MLP neurons of a small language model. Each row is named by its layer, matrix (gate and up: input weights) and neuron, and shows model dimensions 64-159. Each number is 50 + 10 x the weight over its row's rms, rounded and kept within 0 to 99. A neuron's up and down rows have the sign that makes its largest values positive.
Before each neuron's rows, "fires in" lists the words (lower case) most often at its 100 highest values on Wikipedia text that the model never trained on. A number after a token or word is its count.

fires in: "the" 65, "a" 15
L7.gate160:31 47 52 61 48 62 48 40 35 58 75 26 51 46 50 57 59 36 54 58 64 41 69 49 49 60 57 34 57 47 45 46 43 65 42 47 40 31 43 53 31 34 41 74 50 32 32 57 52 38 44 60 48 49 55 37 52 39 63 59 43 53 52 56 51 62 36 53 46 68 44 42 38 42 36 61 58 41 48 42 36 44 42 53 27 36 37 49 55 60 70 33 54 49 41 40
L7.up160:37 35 50 60 45 46 47 52 65 29 34 48 53 70 49 42 46 39 44 51 67 37 56 52 59 48 60 52 43 57 47 50 39 69 68 31 40 58 58 44 57 62 26 65 41 56 40 44 51 55 59 51 58 42 69 56 49 49 52 38 50 40 74 54 39 35 36 44 50 60 77 50 50 30 34 50 55 69 59 50 65 49 57 55 47 36 60 61 50 52 57 33 51 58 47 47

fires in: "9" 24, "8" 20, "7" 20, "4" 7, "3" 5
L2.gate89:62 43 41 55 31 55 32 46 57 53 42 52 31 37 37 52 62 34 37 54 39 46 62 63 60 46 46 38 53 51 32 44 62 37 54 60 51 60 45 55 38 49 35 56 62 38 67 67 64 42 50 50 61 58 37 60 40 45 50 55 49 55 56 56 63 58 58 38 41 55 61 56 57 52 32 40 58 37 48 51 43 39 45 43 52 55 52 46 30 59 57 57 57 46 47 46
L2.up89:66 50 48 43 57 56 67 52 34 70 41 30 36 59 38 60 46 50 60 70 28 38 38 56 38 48 47 53 52 51 34 45 50 61 51 65 34 45 46 52 71 51 49 67 61 54 58 44 54 61 51 49 49 42 52 62 42 65 50 33 42 50 48 59 66 56 36 51 31 44 51 34 57 42 34 49 42 59 54 46 54 41 40 62 55 61 61 46 33 45 63 55 49 57 33 57

fires in: "3" 36, "2" 13, "4" 6
L2.gate62:41 32 46 52 42 38 60 69 54 43 58 39 47 58 38 33 57 48 56 52 46 46 36 51 65 52 40 47 49 53 49 58 56 38 54 55 66 43 47 63 49 59 59 40 45 54 37 52 58 45 41 35 38 33 39 52 44 63 51 35 38 45 65 51 54 54 62 44 41 66 50 48 40 45 33 52 73 57 47 39 46 49 47 40 46 49 60 41 30 46 46 57 38 66 41 52
L2.up62:67 46 31 52 78 47 61 51 47 54 47 59 40 50 49 51 62 71 46 36 71 44 46 41 60 31 35 59 44 60 50 47 55 60 52 72 56 54 47 38 59 43 47 55 37 46 37 52 44 56 46 62 48 63 64 61 65 49 44 53 70 42 50 49 41 47 34 61 45 60 52 49 52 42 53 43 50 45 60 38 38 56 55 34 44 52 68 62 47 42 31 44 46 33 33 38

fires in: "and" 86, "s" 7
L5.gate154:54 43 64 55 46 40 31 47 43 56 62 58 48 52 66 64 62 61 64 40 64 43 56 35 37 36 57 50 27 69 53 64 37 67 42 49 32 57 53 61 37 42 35 52 35 56 63 40 52 44 41 58 46 42 41 50 44 50 39 52 42 63 54 54 66 54 42 37 51 48 49 43 40 49 47 50 51 43 50 63 39 53 32 54 43 61 57 43 54 64 72 68 66 57 41 46
L5.up154:47 53 61 39 40 37 45 59 50 45 64 59 40 28 63 56 51 52 59 58 55 65 54 54 39 38 57 50 33 41 43 58 61 75 67 38 51 49 59 46 45 61 51 59 43 59 63 42 41 50 51 54 59 62 43 53 67 43 66 55 50 39 33 44 36 57 42 45 55 40 64 47 33 47 53 53 43 54 34 47 59 52 44 53 74 63 58 55 56 48 53 49 63 54 50 49

fires in: "a" 91
L5.gate0:44 62 48 53 56 59 46 36 46 53 39 55 50 67 45 34 48 49 46 55 31 57 49 57 43 64 50 57 43 31 52 57 45 64 67 56 55 35 66 39 62 65 46 62 42 46 57 63 28 49 38 65 53 45 43 42 28 49 66 58 42 54 37 62 41 59 58 63 58 54 38 41 43 47 36 58 54 54 53 62 33 54 62 61 56 55 40 58 31 48 55 54 40 55 39 64
L5.up0:61 56 40 39 62 29 65 40 52 44 46 72 51 44 50 46 50 48 61 41 49 42 66 35 36 47 53 32 55 54 61 57 54 46 49 76 44 48 59 41 48 68 60 58 48 39 32 58 42 53 59 41 61 53 43 45 46 58 68 51 44 35 43 56 49 54 40 39 65 58 42 40 57 36 67 75 61 41 50 45 52 53 50 42 66 63 54 53 58 48 64 63 56 44 64 60

fires in: "a" 68, "in" 23, "date" 4
L7.gate376:35 47 47 52 54 40 47 56 45 63 47 44 65 47 60 54 58 49 59 42 51 54 38 45 48 58 48 44 48 47 59 53 58 63 67 57 61 53 52 38 45 56 47 53 48 37 44 50 68 72 33 60 44 35 55 59 37 50 51 61 47 51 50 45 48 66 50 25 48 56 65 41 62 45 53 41 65 47 30 54 59 52 47 69 32 49 28 45 51 62 60 55 38 43 39 45
L7.up376:34 34 52 48 67 28 35 55 35 54 43 63 53 62 62 48 53 57 55 45 48 47 40 45 43 63 58 48 49 53 55 47 58 63 47 47 64 58 57 45 34 61 39 44 65 48 39 48 48 73 65 50 46 53 64 39 41 43 56 59 46 59 49 50 46 66 51 42 50 48 40 48 55 45 63 45 45 51 44 48 48 58 69 52 40 51 32 57 55 45 49 57 49 62 36 54

fires in: "a" 64
L7.gate72:50 53 61 52 51 58 41 45 24 43 37 38 42 43 44 55 53 57 52 41 45 51 44 59 46 48 53 39 50 59 40 52 46 72 62 43 45 48 61 49 57 64 59 62 27 57 57 53 59 47 38 56 45 61 50 44 39 45 59 51 38 40 66 58 56 58 52 56 55 45 52 43 56 31 55 67 61 34 40 49 51 34 38 48 69 59 42 30 42 64 50 56 44 59 36 29
L7.up72:48 53 46 54 47 51 44 64 67 42 61 74 39 43 40 57 40 38 38 52 30 48 60 65 47 60 53 54 28 50 52 62 64 55 40 49 46 62 60 51 51 44 17 60 66 46 57 31 40 56 57 40 45 46 54 47 44 40 75 74 65 52 61 44 62 53 64 54 61 54 60 57 43 53 39 49 45 22 51 47 46 40 42 48 62 54 69 46 46 61 58 44 34 61 44 44

fires in: "of" 35, "for" 11, "and" 10, "our" 6, "to" 4
L5.gate110:50 56 62 50 69 49 31 33 45 39 47 54 45 55 51 54 42 22 54 55 55 56 59 44 35 55 28 46 42 43 56 41 51 63 59 43 56 45 57 57 45 44 49 70 50 41 57 37 53 48 40 50 55 38 43 48 48 57 39 38 58 59 45 52 47 38 22 57 49 60 41 51 36 51 65 37 44 56 56 25 48 48 55 51 62 45 41 40 52 50 44 51 48 46 54 54
L5.up110:55 29 48 61 38 53 37 56 64 38 66 52 49 48 54 55 51 60 68 59 61 49 54 42 33 57 57 48 35 59 61 31 68 56 57 56 69 38 43 60 38 56 55 70 37 48 60 46 56 56 55 55 71 42 51 52 51 47 49 46 78 35 45 53 32 51 46 39 54 34 46 49 48 50 61 46 48 30 64 54 43 58 46 69 57 36 44 50 48 59 44 50 51 43 51 47

fires in: "to" 73
L9.gate330:29 37 52 56 48 51 66 44 42 32 50 47 53 40 59 59 64 36 46 55 48 66 53 48 53 48 31 43 62 56 48 68 52 61 43 53 43 65 65 44 44 39 59 64 59 49 51 63 50 56 57 64 57 41 60 45 32 52 53 64 53 49 53 65 39 54 53 42 46 46 19 62 46 46 59 60 51 50 56 45 25 54 59 56 42 46 56 43 64 71 49 53 35 37 51 47
L9.up330:48 44 46 88 43 48 50 42 58 52 32 43 43 51 47 42 68 55 38 69 47 55 50 51 62 44 66 54 58 46 53 55 47 63 29 43 50 65 38 48 53 50 49 53 36 56 30 57 50 35 60 83 41 45 47 52 47 60 49 52 41 46 66 48 61 50 52 41 48 52 43 49 47 30 45 53 67 59 41 40 45 57 56 43 57 60 51 45 51 49 56 43 62 55 43 37

fires in: "to" 78, "ga" 5
L7.gate23:50 50 44 47 52 51 49 32 48 54 37 45 48 48 72 71 48 25 48 61 49 48 42 58 45 17 26 63 49 51 49 74 59 62 49 51 37 59 49 69 58 42 62 57 50 65 58 74 54 40 54 59 62 46 55 42 35 56 52 49 56 72 55 52 56 57 43 70 50 57 44 40 50 58 56 40 34 51 46 45 48 54 49 57 35 57 36 39 50 59 49 50 68 58 47 55
L7.up23:64 34 53 75 48 47 58 55 41 52 70 72 56 47 48 66 54 48 53 55 60 45 36 40 49 59 38 56 54 61 27 47 52 55 53 45 37 58 60 46 53 47 38 45 61 70 39 52 56 36 38 48 42 42 41 38 39 49 41 52 49 41 32 42 39 55 39 38 70 41 38 57 66 50 50 28 46 63 36 48 59 47 38 53 63 34 58 49 42 52 54 40 67 55 45 63

fires in: "of" 51, "for" 12, "as" 4, "athlete" 4
L5.gate445:61 51 68 44 33 59 36 62 39 51 49 60 43 59 52 50 58 57 52 55 50 45 54 55 58 50 42 42 47 45 49 53 30 63 64 58 32 51 47 35 57 79 48 52 52 41 59 44 43 38 73 45 60 67 41 63 27 58 49 39 41 37 37 44 38 50 51 49 59 57 47 53 44 46 42 52 51 38 48 45 43 56 31 54 38 27 46 63 45 63 54 54 41 50 50 43
L5.up445:41 55 56 26 51 54 36 61 53 45 57 79 34 58 44 72 44 51 49 33 47 45 37 55 47 57 52 24 33 61 40 49 44 56 41 53 33 57 48 39 58 68 53 49 51 45 58 48 31 57 51 58 42 49 70 43 32 61 53 50 51 47 54 36 39 36 53 41 62 55 48 54 58 55 45 46 49 35 32 63 68 35 38 48 34 36 55 56 41 34 39 48 46 65 35 62

fires in: "of" 48, "to" 41
L7.gate334:57 61 46 48 54 52 62 42 45 46 51 53 25 47 56 51 54 49 37 31 49 49 47 55 61 36 51 44 58 50 41 58 39 42 51 72 30 38 55 46 66 61 63 42 58 40 52 56 46 43 49 67 59 58 40 60 35 34 48 43 53 33 50 77 35 53 58 57 43 59 37 53 50 36 60 58 70 66 51 48 49 67 48 49 51 51 44 67 49 50 44 69 53 36 48 75
L7.up334:59 52 49 51 35 35 41 56 45 65 52 56 63 53 53 67 65 51 48 41 55 49 27 54 56 53 44 59 60 74 48 56 41 48 60 46 50 36 65 54 44 65 41 63 49 53 46 48 56 43 46 62 58 55 52 61 42 65 50 32 69 40 27 56 39 48 54 55 52 45 60 38 55 37 58 45 42 63 41 58 50 50 52 54 67 46 42 58 47 38 71 40 60 42 43 72

fires in: "on" 28, "for" 17, "of" 13, "to" 8
L9.gate346:57 54 53 69 70 33 45 36 57 49 58 63 56 52 59 52 54 49 44 44 35 54 60 49 40 54 46 50 51 40 40 53 37 51 26 66 51 55 39 44 52 67 48 46 55 53 32 46 53 56 47 44 76 52 50 47 65 61 25 34 46 53 47 42 48 61 36 33 49 68 47 43 44 56 61 41 63 46 64 41 31 53 41 49 36 45 39 62 31 63 52 54 51 54 69 48
L9.up346:52 42 49 71 58 49 40 43 71 53 65 45 60 31 38 63 45 32 59 44 49 41 50 47 51 64 46 52 58 63 64 50 37 49 76 48 37 46 45 22 54 54 65 60 53 44 35 55 41 49 35 60 55 51 52 49 44 65 44 51 65 59 33 53 44 51 41 49 49 42 34 41 46 71 53 41 62 61 51 43 59 59 59 52 52 20 53 42 48 43 47 34 39 64 35 52

fires in: "and" 22, "of" 14, "on" 8, "best" 8, "for" 6
L9.gate78:53 33 53 56 46 41 43 51 41 45 54 51 49 47 67 42 59 48 55 55 37 55 63 51 47 51 44 63 39 50 68 52 48 45 46 65 44 45 61 38 39 61 72 66 60 46 31 63 39 35 39 69 68 55 56 52 48 40 69 27 79 40 39 52 53 56 49 46 49 37 46 61 43 46 63 43 65 50 47 56 45 60 42 55 42 35 39 39 29 48 60 37 57 38 45 46
L9.up78:54 36 59 38 45 53 47 38 46 48 45 61 58 50 49 44 57 59 63 61 55 62 47 49 60 53 41 24 30 62 51 28 56 47 49 59 46 26 47 43 35 35 53 60 43 46 52 45 65 44 54 56 65 63 52 37 43 46 60 47 72 55 47 45 42 41 47 40 42 45 65 51 66 55 47 42 44 56 55 43 48 64 49 50 42 39 57 37 61 52 57 60 39 38 68 53

fires in: "is" 37, "very" 9, "a" 8, "most" 6, "too" 6, "as" 5
L9.gate343:46 49 27 44 46 53 44 49 38 54 65 61 52 42 45 71 58 44 37 59 53 59 76 43 43 37 62 39 39 48 53 53 51 48 59 54 48 53 51 62 51 41 56 53 36 29 49 63 51 44 59 45 39 66 55 44 44 50 46 61 52 35 47 56 67 57 50 37 49 52 52 66 58 40 30 58 66 34 64 49 43 55 51 50 40 44 28 39 46 55 52 39 55 47 29 35
L9.up343:50 54 34 55 44 48 51 50 41 47 60 38 35 54 55 55 54 46 61 54 39 63 53 30 39 51 55 39 38 48 44 42 62 38 44 55 49 50 65 62 68 27 37 54 48 41 45 66 31 58 49 46 59 56 48 63 44 50 54 61 39 52 72 47 33 52 44 55 57 55 40 52 51 44 57 79 61 44 49 43 25 67 49 50 66 48 47 21 49 45 52 54 55 40 49 35